MLP neurons of a small language model. Each row is named by its layer, matrix (down: output weights) and neuron, and shows model dimensions 16-207. Each number is 128 + 24 x the weight over its row's rms, rounded and kept within 0 to 255. Numbers have three digits each. A neuron's up and down rows have the sign that makes its largest values positive.
After each neuron's rows, "fires before" lists the tokens most often just after its 100 highest values on Wikipedia text that the model never trained on. A number after a token or word is its count.

L2.down807:131148080080156139107146137151089127134128129114161143144071099134141141114135141106113081132131131125097180164117166163127090116085123134097174116126139119116125155112081146121149106152170170095118125116132151128134123134136134124166127159126129164164129089113150168132171179105133112098154108147123088130172166172114133177141120120105141111123099093089137145116130135122124095128123128099118134125118151135124162113087106121127098120140155157091138113123103140158085133138139162132139148125136170124115125127126111122142138139140151119166159111128109154127159115122061129141
fires before: " " 57, " the" 7

L5.down1003:123104145142120170150132087134127129134122129129114130133133125179136129089197106126166162128101093131136112136160138109167122140111121108134118129080156088110104109116116084133128121113106141120094126155102140121122135142141113143140096165172118104148117148111143124135148114100146160112112154103129138138086127147134140141078124174121143140092128138151127119154123133117121152103122150093110130158099086108158122115134106109103105033112135155091122143101109100112135128131118131147100129160077130185087120150160107141110110157118136142160120094158134119096168119146142154099
fires before: " " 32, " the" 29, " his" 5

L5.down943:152115108139117121084112141094151101129128086118133168101105134134115115125121151099178115125128114120172128122141099094123118143142131115147105091120123145118120110157183147124144131102159135147143131116105156203120126174147138117103130127139111097132119127131118119157107137106112142116127124127115138182162122085169132111125093179163138113137165160129137106129154122078131123125141139167079081147111103154141108106123101103148152101127135107115160106094154160117134160122120121156142156149137160104175111138100154138179091121120116135148166116130166145136138085111106113147
fires before: " |" 20, " |\n" 19, " of" 14, "\n" 8, " was" 4

L4.down66:151138112159149145081093103076168130134128180093182120186165170110087161128113130106182129158130167121138109091113101142118128152089118141145133152162110129109170116160091119101139163102114149145133121145117124157120138136120106105111115113128154112079093190147135125099143148133113110178126151128127189111128110157126107144131074116145128091114132110126144129143126086106170131097099138162163094148089116110123173176136136113113126124146136132119131152156127129156141132113118136144138138113094081150147136101129133136106098140080107156114100135108137068158134109142139119121
fires before: "1" 35, "2" 27, " " 19, "9" 12

L4.down805:143125117139124119107154101108120097131174149133091120090090168091154145116134120133077161118147127118132143137126131156180141130157104108147114139125185146095176166136085076132125139100133126119111120108116121151130154113147112121130131134110131138110158145131180171118140144106134125079117158089137141148108162166136109105102113144088103123149140167166143142171132102120098159109135120153110136100138094109102133153132115174144081131125155156140078081152143155123122145134105094100140112155147141140166139157141152132112168157154131129170129125104176109151145151087119103151
fires before: "0" 40, "1" 34, "2" 26

L4.down175:149131117131166133134141092126137129098148101105116153117111166117145132130093168147141095104130146150156073125117106126083125102147108186129142137161159118129154119145180140164097090120102123115126149096118175122140138142090090149129171146133168159058143138154124145127126106135123183105153136135161113089137116104120155137166138139141110106130126121134137087136118118105151123133163121139140123155129145152143131161135130111101127183119105097145123103091129127142160139119127140122158147118117111109147130096157131082162156150105139110075133081109153216111114115127131095103
fires before: " " 40, " as" 8, " of" 6, " for" 4, " in" 4, " to" 4

L2.down465:127147115113118162136139087114172109132135156128156118150170130114145164158104144094135139127150147127170090125104150152094106142093177123103124149109139139134172100166130117163098119119149137119120088118121155116154153165087129150131118134123178139098131115140133126103110119106181187129140157134152105109119151084143100091120131146120120120141104152146107110148147156140150125150094173132099074149109090150128189126113163114111143141124087172108164128147106135184138095118156127140129111163095095113080123155123105161154122135135151114163119139151142130123125143122126137161
fires before: "1" 42, "2" 38, " of" 4, "9" 4

L3.down375:156167105121100156141162059128101112142119125066144085138158127130129144121134109142166106151113133105130122123103137152119139155121178177094141140092121123196138119129142137199114125141110137128072169116106123138161108135129111146102109123092141121105132144141119123108168158144123172087143137130105130112121110136129148144114135123142073100119159118071115121133073113114097124118092145094109104119122147165136115113128118144082111152111135109162134176142102155100151128135153104166123081120107130148112109161083122172130118144152121136128142109104111174115105138136157086135
fires before: "8" 14, "2" 14, "0" 13, "5" 10, "9" 10, "4" 9

L5.down403:125170102136113118114153116127173178175144154133169158152158145116107138095135128080173106130159139171165137136102173093102100122124157115146101106131102148128115096126114097120107127094118130150182064137112171115130125138161106130121106123122146128086123170132099132169162170122108155142135125116101095145113139125178176137159085162123138098171133161104105077110112114154134102130166114152096120108114120121140142085126146103127115148141164075149125132145157128221140126149127149135125143148126117137128118113102111156114127156138108103143135109151177108134148125115140148119
fires before: " |" 22, "–" 20, ";" 7, "\n" 6, " season" 6

L4.down215:097107123122133176119153100160093137148166133123150128103096104148141104160130144106088127113159074114110087145123117148155065136142151120133118134139128165117150171102129126133135084091075100124136121085089119176136136149128143130095136164109126125123112143151142138113124142111113159136106118125113141085115138126126105120102103122149151069145107120142133124135183097117116131143147148106128090146139130142133127112155108171123128127132149120121093119120058118147127154154111168121128092112127155124092193153098134163166124159140131130136120105100136156141136139122129103191
fires before: "2" 17, "1" 15, "0" 14, "7" 10, "8" 9, "4" 9

L2.down224:170130119124164078120145133126136135101092128128113129151128129157115140078127082143094111115114136090107146116107160166139117134098124138151139106141120140134109176141102134156124156166101151140118139114180153159124124110140100097105095114138127112117138181110161102112156118098094162122108120088139132139096137131155115117116063131117130106143125077132124119098173135138132127087099151167113136134159151078144129150106148147110123128145156139069112111112143125157144116118043110146162124099144127136150118143134086107089134105124120117142160116147124116126062139187168098138
fires before: " " 72, "0" 15, " |" 5

L4.down720:165077147086120124086123102102140109108120150120124139108156118109085162111164098118122166168113113174130130115111121156110105168120150142127154113171060121098132131079123084137117133129134133116111093114152113103118138122133107103139111104125097116091143109154159146106109144128140123161162142107130129120049127154145141122189140177163102141159138115184158118096118133128134142143125151149152100095094093116125140109175107114145141141066116143130090106130144136126102119136129104147131199121156107117153125127163125114109156182138150136117153098124129099131135132111141111167
fires before: "2" 27, "1" 15, " the" 7, " a" 4, " as" 4, " with" 4

L3.down561:105127134128164123136142097118163117098132135138179074095168100124111115131120141154121158157152121129140092126086164171147116189140129109174155163147131175111177088133117094114130149116140106112143145138115157151119148120162098095154101123094099129150117171131166084149156155129111140106119126142131142078129141128102134141111092140145156138126108147158156124119117116151124132131131131108179149123142074159142135114127111126105136168190104128128084153110115156180106129136134155096094087133120124107132148161150138107059126189147104122108108133079159127136102107172091066125
fires before: "0" 50, "9" 20, "2" 14, "1" 13

L2.down376:116109166119150097132141156107120121140093136125120098172121090128142134127133109090101123105137151136110123110153130118102098078077122146142119129104129155056138094119154115128094100107122124119142083103118148142129096141138156112113128162144142130094135114105130108080127132159118126095116144105136143112140126156157123178133104164112141113120173118115129133173117126124130127184097102151126111119090108121126160140134140145118131148155086134132155130116179129129125113154126096150155124142109109064149130165132102138178119140126143173147141144163148139162170133105134130103
fires before: ":" 37, "\n" 13, " |" 13, " (" 7, " " 4

L5.down1028:155148093116125134146114156100117156160122165135157108162119106065112151118133117120106122124161116098110137156112111102107090153120169101128164096117114120154102102130121136120116104143100179165101139109131179158143177160118114109093118125127102151142097157144165142105129126116056123089112120106141147108113092170089138125105129164135129133119147138142169075111133110099158101122099146122100134114099148137110120111099089114067097115141122110105131114131121117110089141123082106097109160146148094109107096152097177129118145112118090137168155101130153135123128089151101143156
fires before: " " 81, "," 9

L2.down913:173123130102134157112134121113167102146128128114111090140126147140099128105143187140124171115165111135135148145095116119130138130134125147132122181130130138137134152141114155164179148108109144098098122157146137163136171106173119124134136161111097088109104104146157084099141143102125178135147145121110090170144157131129103112121111166117139107115116112122137127160134180151131146138151144148138147175168130136150092149114133152145139143116088126169095090142130140127132055096144147152151120124144103160129117116179141097080121110120120114105154122092126112132132107110123118138
fires before: "," 17, ")," 12, ")\n\n" 10, ")" 10, "s" 8, "–" 6

L5.down294:166118159111154125130071173109117121142122120139122118171088125124093144116142128151153152114125146136120121158170101137126091099143150132150120133151100086178094136134107162166111094128136108121112136128104109136106103198152126155102139118135106133140117108151097120117103118137138138103144105135147102146067100138145159168116122134128135139108135074108092135134125076100164151122137106156114143114140123107100153163108147126115140179079112104146175140122122137116130117158144145089124130097089143160167131141128130132144124179128140103120115124079059128110093133118141105137
fires before: "0" 38, "1" 14, "4" 7, ";" 5

L5.down995:156143112128121090114141116146149120136162165106081154142093150142123083147161106137152108118109106120113155144137117118096119123143121133131155111176089159141097128145108144111167091147083128120121125095133110153121159100135149097145122130158149098130124187125109095129159112087088183134110128167125151148107170156146113138150112141141159144143133151081128114135100151119149129134119114104115143122120126109152168127175092167092148115137125124113133108132132134194129111123168164118168143141112120115127150131160079087111119072136109121104124105104086106120127131143152162158
fires before: "," 18, "." 12, ".\n\n" 8, "\n" 6, "s" 6, "–" 4

L5.down203:144144127140130118144135112116093109141081132153105129153099087115097107195156078111165137100152136125139145147144107077085142103109105128127152106133134116184116153108098147132121155135137148135091129135117183125123133113115114115139150153112126131069140107161109127136093147108136167093129125149163164153134119130112121148116110124158120159151085122131115127157128075134090123136167122119130149151174151139091133135118110114157133129115148097115120095112121150112132151093129127102124160130121109097155170129165090152135099085092143131103168120120131153124149151118157133143
fires before: " " 34, ":" 13, " of" 8

L2.down416:093111117130143133147126139167108125104137132112122132109146139106129127089148152133123147172121099138147134194124112142110149077067112153122165115105100131149174116178126082109115140124117124137123142110123150109122149097118155135099119140140121130117119120124138139179108127125137100109111132171096140127097156126124098146133158119144112120146160119165105119098131155111136101134146117142115117118136104136073145133137100164129128152162101080142131087162101133099163127098150154103114133141102166145124201137104114128128159144108137114128102149101079084148168131098082172108
fires before: " the" 15, " in" 12, " a" 7, " his" 6, " by" 6, " for" 5

L4.down899:119115129113141156128102090119119121152145150110122110149086087115185135112111106114136132123121107133180117167126160121112100167114153134152148158113121102156115136130106146118110162122081101100150096137129128097095135101098124137123105132179155120137116125177124136144130169110125124133134117117154144171137149123181106158124140110126148171094140193158114157176162146167114127138137135132127128097145090173089109133166138148120129143131142126164142102174142121144106082155100135177142184169121099154129107112156188134129186122149125124132149153148126110091176189145154147135
fires before: "1" 38, "0" 22, "2" 21, "re" 4

L5.down191:095121115132135143081137119131152090138092107116114121097116124113129105096146130091109142126107153100123162140101081137156118105116157125109107150128152172115158142126105147111157094118129126114137153084143141109096099151144138111176141132098071138133094142133159135133134171102180134111124123167142185135142148121159153135153128103133151121143121145099143108117126132139219110129199157124118168127142093156093155101103131153118120161157099099152109124116037103130145081148110113121160137142132170145110113114101067151133133153129129138141155105171129109108140161133155135060
fires before: " " 50, "==" 11, " −" 6, " +" 5

L5.down729:191147149146141115161131156117145137180120116179150127142135102131132116139140137109104124139150145140134163149140134132147106140112102164117129149115107147119132124107101147164083158080147138155148142066154195137081151122099139141116106153110120123129122105110138117142137109136101142164149097117150144148095174141149175120134127174173160113116115135136112124133111132142130086123144078123088171125148140109154112115125121128129096102192147140132150114126072134101128107119108113151149144110140116121161126095168115131168142118104149143124159169135151107139118156160130140157
fires before: "1" 22, "0" 14, "4" 14, " " 12, "3" 9, "5" 8

L4.down16:121107097119133139121121110106127114099132168171123140120149144137097099136151150070129145133124101176079111163128108136129112112097130097168129131095107114122123097141125136102129110104101120137123106139100119085102107103126094132127143095124041118148148100164090105104148110151096133130122104178120139135129106151126133102109139118141118158130150115118139117147129122137097112070125144090144186117079126123119129132140098134151137134104079137123111162135123138153135144129159114126116166138165115151131139119147102133133092116105102090079130164107121132146132142144095093082
fires before: "|" 22, ":" 21, " the" 8, "-" 6, "|---|---|\n" 5

L2.down1037:159121118152112157081110122118153162160168086158151142157141124151120091161111116065150160104140128147143169126185181100138104123146125108165130113161100149100157115155153129179142104118118118135121085138154137142103127129088140140140139136108092117157080116088114088104128134145108128115142115103141065161108124088121124094134134128170177111138142151108069185126149122121093119158134105132151116178094136148087109159152160138117146162074124128116098122100118129160132118124102125162143145117156108154152108115097126135117134105108084124137136126102164170117130131141154128120
fires before: " |" 22, ":" 16, " -" 14, "–" 10, "\n" 9, ";" 4

L3.down613:112133133157145148129152092132122126158121123103110122136143092124159128112135149114115158119145129115084134126153144108110115156128130173117123131135136158126086158115114161134093116117115136100120119132154149160117095131111150131078120150155148173128120143159096059159104129124102111104116152111165115115101098147127137104118145100129159133119084134136130087147126099114115135154163106086164117121173137144100107161124081135129178158123112120175161133130134108144102164114162086144144082136149119105136103119154124110101132107106114121103124143134121152122139118080106119166
fires before: "1" 27, "2" 21, " " 13, "5" 5, "8" 5, "6" 4

L3.down1001:167138132145131161138128123092141156140138105182078118164082122123160167141106068127194129165151167150144110117122145127109163115128149180155104137143119101135080124145128124072139106147132120106141113139128164147106152123152154145111150096136123169127133166140178136109124123111112096090122160146163113092126133138132155143127150149103122144091117129061138108125137128137126124124117141154131136159142149126112116206134174108126128127140128114108127132107115160167109076128117115132137090138133161140136098116127115135177121117144138120130143163114111099096140135158158153117
fires before: "2" 20, "0" 16, "5" 14, "3" 11, "4" 11, "1" 10

L3.down181:104132113168141126139086146122108141130158087125160151109174131147118116141122161168154090131111155140104129174115141137079146129138138143128152128142118131155132111135160139154125117101188104138111131112128139121122110083119157093153143169086117150113124111168131132126119144121120165116119160137154133119134122119077145108132127130134144114111099169131108112154131088112152145121096147074154075133139123192134145138120179108108125143107123135133088139091086140094115135104127106097127084115144120138121092123111113131134142148185119126101146149125138150090156136139119110102
fires before: "8" 16, "5" 14, "4" 13, "3" 13, "2" 10, "1" 9

L4.down670:083176135148130177094117116154137145128105104159132120163172103146145150085120153143124125141114110113154139165116177087135103134121126087117153135150134105104180139078112125108110145140175124153126134124145120087126132132131128146122108119125159140116131108141119157132131144149113113099108128119149100101124129125112114151118104146131118065127136112117149136138148112090092127115132201122125135146163124151112103142117160117107113098108123104094083081116179117079120091111133134093133117133101137094118124141157129121120128191213121135164148155123145120115124129142106145120
fires before: "4" 17, "6" 14, "2" 12, "8" 10, "5" 9, "3" 9

L3.down436:162136112120099149106117163132122121144170115138133102137118134164112125127132108127107145122126106140131120124171144147100111100133084109160133146112123114116091118142105098145096095110087113183135131068113119151124088141104142110069106120114154125128154133157103133116087133143095136107110133167154123148138093136144140153103103112170159143158093145148077162118107109167115134162109137133128148108113156165103136137119111136146091142158150125179170130151157122093129143154125120142151137121097133135100168153113103141138119132116121123108115109152135098144100125130092091122
fires before: ";" 24, " |" 22, "b" 4

L3.down965:087147116104140125126129117164147113099108110103110129046132138129184134138127145176112112137147114152130151135114141125137119139121098114139121134127108095096152079108113118158100179144126151145126128160124128134156110128122148138122165125154100155138146121122135156169103118110138100140124152113169107131137134182147116113161125062132135151143124109180137080087124121145131128136141108133124092121109146161156105088115147160148133116142094143122066072094113141156146165092140175103114151115118138135153132145111146108111141149140164138128119132124125087103124129135116092101
fires before: " " 45, ";" 24, " |" 9

L4.down212:101115139135119135100059117112157126147126144125121081122140139147136094131134132104144151114185136068143122110099133122140182112123142094138166134183149137136162148143119076142132125141187184163151129059053158113144100158120101119147142089113146132106086137127130123064139113122143163090099159091129143125085140133121082116134132142138097152171160149141153091145111156112136135083152122121154118101170093162106129152141134110112161127097131086129113124173142115127102142123127113135150119177094102117091096121147134175147119143103110130108143135110119134082126158120128122105
fires before: "0" 44, "1" 21, "2" 15, "9" 10

L2.down543:113133149104121114089101125137135124122160142122139107148095097111145135137114044124126097128140128126132135144108129139105067173101160074113116124127134131092128130107118123154125103127089133075111134137139153164116128107110126147133154158119131106096180137171138084074130114091114154109109106125092091142106147120124133113150128141122150125130133097108154102115119129144126131097117098116108152120116152148125134136131105110129126128169132133109142077091095153123100153136055159140099106149069138099123191119136177127142148132132173153124131075124114163110159108126182113140
fires before: " the" 42, " his" 5, " this" 5

L3.down210:148103100111120158164107117111131092149164135094128116155147156100174101153161100105168141106160140155127143100135116086141116152093131104120163118150145124202151103105080093101119102080104157143089124125112130111089136117134103136132150125149139099174113100113169123139129138132133122148146139107153102137110105134079113117154152101113123134157159162144124102130137151140114133120129142121117062132174137117143085076137128121105140131072127159132139113157095115171105134115155099133118120157128105129119149145117099112111100135144137130116141139152142131101160107130149158097
fires before: " The" 15, " He" 12, " It" 11, " In" 7, " he" 6, " the" 5

L5.down666:101127110170120099148097132145157110158098142185077134098178090137096120157143135090112147103124134119153148135130105112116154141088165104149144116086124115134125139133145117145110133098097122200120129126137139126123149153113119091131114128114124120142137080153127136088125143092125119112146180103099135143102126149136138093125154170149099128122157101107136137124172122123115101132097164160119126131122120116113134155141099111146158108091148105157102148062118112162107147173129121125147153102133116090165079116122135132172120110105107124100118121141114113113124162140116122085
fires before: " in" 15, " by" 14, " to" 13, " with" 6, " for" 4, " as" 4

L2.down7:098105088144127143127123109084143178168156105183140118126121145101156134091146139089108153170118082158163124108154130156102129149145159149114181168127151146126109149125111137134117125120124158152112125118145162165129145150089116139111092137158116149142135144152132110161121132141161142116122114090167103082116143107144098138097121119118148130128101121153108124134186109139113131128158196097124135105125113152121141168119184132142141131129110161171092137124139108109152109106170120141175126091127122154094123113130095122125090101118146138118134138153128142094113107097103136111
fires before: " " 36, "born" 8, "8" 7, "7" 5, "2" 4

L4.down730:112138116139126154128105156061160122132091108129098140127121099128115111139139094142099158085111125127113099100121163115148142087130112129100126131132082161141125176091144110150121105119124109151117142131115167157113104109139103118137148090122144108143094181156111128092127097132148170151135123154151145123128155139167095094135146098170128091120152116081131108092135134091111142127127173156137131139119142117126134121101128087115135123158088120107155136116140081144095118140116083066174123071141094114163161127147123140117126144052072141088108115134131115078108128134127128169
fires before: "," 21, "." 14, " of" 13, " and" 8, " to" 5, " in" 4

L2.down566:122093143149149098095093122137113129113076155122109098120136127181086152140112205119121134162127113101135115114102093109151165084123095154143136176165169129129085126123147121129142144178163116160117116141126132113101103125145111124149183131136103120120123121137117201136125082158099171114125135150123083159111136122132115116137110154110158108101143101178117121162115125136108145153102141138136158161137113116155116095117107152107141106078108102144139112136130142126134159132107139123149118088120158139155158121133136127132139099086127106165115114156148171114108145082118111144
fires before: " |" 66, "2" 11, " " 8

L3.down270:131122171130145122126144143114135108124101120171113096153134143168135135092157092104125129131058097049113156145167121096132129140108113137120146078092125137156169171182100127177135144145181130143139099134163111126064157150152107130151131138123117146163154137120129160128105109158130156144138146117151158110111140138187144109136151114074164156102138116137153121161135157140109122149096107130128156183135137105074081131104078157125088157125147144126139110164163141163124107147136115182113131134143135114121136076156138133112128141141121109175186117126101133149103118128129088140
fires before: "0" 32, "4" 12, " " 6, "1" 6, " The" 6, "3" 5

L3.down98:127087112146126113128109084132129141183082112141155088182078126079120151150136110121121128115135095119133103116134118134154178119129165139146129172175103133138157152126092140118149162141151147137169156133146136122172128138152121135104123163114133153132139146129130120129111116154140132144123159114126114115148137085135138126149159062140139134148142137133111115125146095166133132176148182090162109159180130118092118132111152141132128140114056139163135109129087119129134139130143152109128121120133106095104150105137133104105119126138095138097121131162093154118130084079118122103
fires before: " " 60

L4.down1004:172112122114125109144156137150119126090150114141151095119165128108123133143116080105123115112145139069086130111104128125137178165093114123125128120155121172122104124143173130111081146101135103097151105127128135104140131150127123102145115105146124096106120097151127125056104170103138136100153157120102113125138150128123141118133104109089123164164101168115141128115112177135127112110126096142094149135138135093105115152119107067110137136146098135128144136113153114152092117109115147082108149112149123093083158134118133071140100090085090092141117111140115162097128100157098118086
fires before: "0" 35, "," 23, "1" 7, "9" 5, "4" 5, "6" 5

L4.down172:134140108125148164105108144131136197093107151120110114165134151127099108165132134121156127157094133137151114114123105148123116158119070162189121125158142126154113145108173142155103089131143136158183142137120179148123150132116076115118118162125119107156155105143146128167133110141161154107121145124159092086132126158145144166134104108146178151099148099152164121118088085158114133150129147092121130178107116122126126150098114131099163169139144123127132132092122122127144149133129118134143127101131083149107144138138124138131114166144131106114104126107142107123113117180139133134
fires before: "1" 20, "0" 15, "5" 8, " |\n" 7, "3" 6, "2" 5

L3.down927:106109123143105138108117105152156104111145201126170148126158133094131127127131181137159082115129132139124127156142115103118111106119082163121134113108166111146081108149120115127143132152139101101136189087164130122115119154138078204137171133104119130101136082137119156119144112137143129123094125141056162117181132127153142121123132145156133133122126145117147123119130132121165152163180145149126136174090131176177152158099137123115149130117088154147130134149123115116075137118100120112118176103103143127176114153132078140149133077105066170139118114139127161155118147091099135144
fires before: " " 28, "==\n" 19, " in" 10, " and" 8, " ==\n" 6

L2.down726:142095146142137067131149079142150147130149136144137093085136131103140150107138096115108132119126154127147169114088136113159161189158124104113137111088123152112170108138151119078118118127102118160128171129098115174110106109164126139110104095109141165154126097116160080108133104118120120123132108134146164121086136149138130114118148128078122119114112138122154097140131131135117097159126125140131121112135072129116099118150121150107139150159091159124112107134139188127101112162106131117098143129123128104182146139117133110109100136133149121142130112131094131130143130127171134140
fires before: "0" 29, "2" 20, "1" 12, "9" 12, "8" 4

L4.down274:103107149109142132111129131142115121136170133151089155115132081116134140112151146116134158123108153143133084124133139157129138141132157107152143094153147114118112137175093144127107101111092119099182139117143124092140138157115127168107146140119130110086139147105147117106144113114164125124139138152108112149158121104160163137131178132150098125115137080113147136121095100129097107118131138149093126135122183147138139151133073164111112128100103128125094135107124136113121110123107131133140111150163131135126077164145111096180121117121120155094118130130144122133138159159120105127
fires before: " in" 24, " by" 15, " on" 13, " " 13, " and" 4

L5.down263:153127159150116128137119144134137113110110115130122170156133088137143108134100110099161158122109092093131111132104145101146143158098100167114112097107096167116127148165164112159111133105112138125127135100135111146153155121140157095172129114114115124155150126141092163113134122091171139102109137125109128153117127091119146111155156127111116162141165153108156168125114128163129103114139133131124169110135126150139151138142127127075143115128129151164143096140142103195155119173096165141160154108121124141104137161091113092129087116124086115158103133104096109192127143126117150099
fires before: "0" 17, "1" 15, "3" 12, "2" 12, "4" 9, "6" 9

L2.down36:145130128103130130114139089130121124159126121121132087124091134108122149110133131125133142103145147143098114141135145159172169126083110105145129101120154154102111174092132138141155139128111131148155141135130134135124125149135083138156127115134172157147170123151136117143144094165122104160116132112159137111090089160166117127109106112119177147103158149134102121119142143112104139110093133129114111144151139129087111137111142120126124118110154103090094069104119139105125080099131148107120134095113109123114147143158175124138148146135142103117126098146124151173124098120093146198
fires before: "0" 25, "2" 14, "5" 13, "3" 13, "4" 13, "1" 12

L3.down921:170142130137140112133100091152155121109178138079132095067135146086145152125086131162110127139120159084143135136137130139128152155097080106109119119132141145107151149118166120117135151114075086112129125118116083124099131110150109115095152142126127110099126146157160139120144128159107173102142120135125141083094118157124105092135101113184140160128127113120102110138113117109101145149120131107153096141142123097106136107129127116111136122152112102158102101138067136129107088117105143094156131092097098142175137110157146139087117177111113148120130158165144096157137071164143134150
fires before: "2" 55, "1" 36

L2.down320:102131093133129153064121103111131122108131155110120105111153133130188141116137092130094159166152139122115131186102122108176090145130096128117104127086171107131177167111133167103104148113116167107089107172109123095107119101133096153137137112171118121136116089164116122143110136120116143103125143097130096111116134145160087128190165118084132132149122135116172163137138125120140171106083133169137176125138157146151122149121111109125098100162153166090084111154148134118148117104101129143118164145154106166184173139160120134100136155133134119152135119174168119124141121129108149128
fires before: "0" 75, "s" 9

L2.down863:147121147100133105128117094104191091148152127128099062092131124091120077126132169141118142127166137118111182170122149151129147135119076144122118118105123150130160164112127111128151111098124114102172107172076153115100130132151073136126126147110132121102122142118128126136105150096161115071109182147131116131090092145128110146154111129138117122110136128166106113112085105126144147109111107134180141094170142119093118133113080144120114104133122095157117141100140122133133120125134131086133127089076137093112102175176136130128152155121144172079110136103072133129137175114114090135
fires before: "9" 26, "0" 12, "7" 11, "1" 10, "5" 9, "8" 8

L4.down612:163117135130136081080130096170166176123107123145127100128132120090098172123145138154125164139129092152104131120122123138117105141085147118123110151132138136081134149109132144109104138100087159114139169133140150130126140134101105069120144131145160080142146123128096097117142153139134147145139086135150146080092134155115138133086089137141127129094137139117185161140122167143113137088115139085168110143141178113125127126101127108098139166097135113113114132107093174121114151145138107164123112137102129158124148136169143126122137166148155133166081112168183093124113102141085143152
fires before: "1" 42, "2" 26, "9" 14, "8" 7, "7" 4

L5.down616:119157140108157124127116056097144140148167132164137108129144127119135158079159146108068150123139158118154094137153151113130093100127149121091104075105105134138129154107106088130127127082122130127166162116132099149130127115109131108130116181149119155089103108119138126122116163128081113120115167088125123206107158152097108127159132142113138112138123114090140138134179065103134143131147132114130154163094089120155124132119116121120139110122140140125125098111128092136115154157069120133149091136164168146147107098144126174145137129110153136124156124127117141157136147099137130125
fires before: "1" 30, "0" 17, "2" 16, " of" 8, " by" 7, "7" 5

L4.down400:161146126121147167104119154078160100138153177103128117081129134077117100125106135109143160141115131108149143166135132071119074174147129130156158113160156121094111151121110149159118103108134157125152160132147085130105155145104146122068134089105108098129119161188150096126160110132102135073133142124109142114152118105117098138085125150144167133146122131176167147125113140151096088136126168104087105143152144139151138105157099177120122119146146131130114146158132147125153130140124160130147119120087166121155100142132122153116103116146148149140141073155140122124122132108109124128
fires before: "1" 30, "9" 23, "2" 14, "0" 9, "8" 6, "4" 4

L4.down506:139120143136127112133109139173114053146110143132125159124124115175131139114080129123089122168106159136143122110133109114114159146122140078064169143134127153104131137092154158150120128162165117137133169123121111109115093095107112114116092137146138119091107113132090115134133122178120165154132162181157172141096158082129112133118142151101136135120166127137112078150136136121118159144107129130092168148160134141106106125162091184127143148109162167119121113116155140128165119119120099111137142103095150164159098169116125099132107122120170124135081140113127132153099140111097136170
fires before: " |" 30, " \"" 11, " " 6, " (" 5, " |\n" 5

L3.down450:127093107099158160107124196151195095139161143094117125116137139151135111114113141143132107130140074128111122158130117142114137112134122116109106131100119179152164131136120116142151110127105181139130133108137145129124148141142119102126169120166139117140104172147164138157149109134112130167134120140117133145106125169160124099115119127096136146112171134098106133086162149170122114133093104152095088150124150127125071120151125143141151141179073124147130120156132096139163141120112112117122147121137142135122172149126138153126127122114140135143123144110140119124077112146132134164
fires before: " the" 43, " " 11, " a" 10

L2.down891:137175147137111130127081123116132142149154105161111082128144156167128128107131144122125114153127159136123094129107161169200157128130087153140112128153106118154094093148116123183173118124117121131169167135119132157124141126140105155152108134141132107142122123101146145092179088137091137108115146120145104159097166155129108134098127116128128140136121140119141117108163107126087133135167158110140100151141140100131087109137085092145112118102156097111142133136118112144134105134168139117157111139111176156186119124171151132133120123094103138063105107144130162127108112085090119140
fires before: " |" 63, "3" 8, "2" 6, "1" 5

L4.down844:089109128153133100117163113157163146133115141120125161105098149105149158110124177143105118125143074134116153097144099128163167098153113137173116144157147153141142107114137172092123110180135108157138127152113119118127118118102099120185124151162092122131117084089126145131098110133123092159132151142111106134124121182164183121142136120157113107129095069128128135106132114161099133147159140143144178134136146095121157105097119142181130129105063116119154127141107153136100111123154107112112126089134119097110120160129074127143168125107136120108084115142116147157147130094109122101
fires before: "-" 66, " " 9

L5.down1026:104095139123118167124120082144167125109134080145159078143147155095169124123156124128148173095157114103105098165163128096113141129125099124112177125149144111116098140107148130106147145112111108190124108131141091137102145149174131159147142112115092168115133150182137116142153151098095186129147154119075128107104145116120091088108159134158127121113122097121161094096095174119088137107117118078088101124119143131134121127144130086098122089110185132129106144146118106107135122117118122124119143106123154117158081113112079184135112150152150136116143098150145125115129119134171140092
fires before: " " 55, "2" 5, " later" 4

L2.down965:090156118148129139113118105144148144128124133148090116140158150085127116082074153151114134127085136102173097158127131142159112155115143124118130157102173097157128137124131130152111153151130148137146153091110131140143126132164128090095143131096141087090154142125157116142154127143173162129135156157103124098122123161114130135153093159113077136107143144079097115148137108153137131096136152105127087109107124125161177111142124138115137122140091133116091143153114163102118137118134183113104081081070073122158133153078129172162153163178161163154114106148127130160140141163148115163
fires before: "1" 48, "2" 41, "9" 4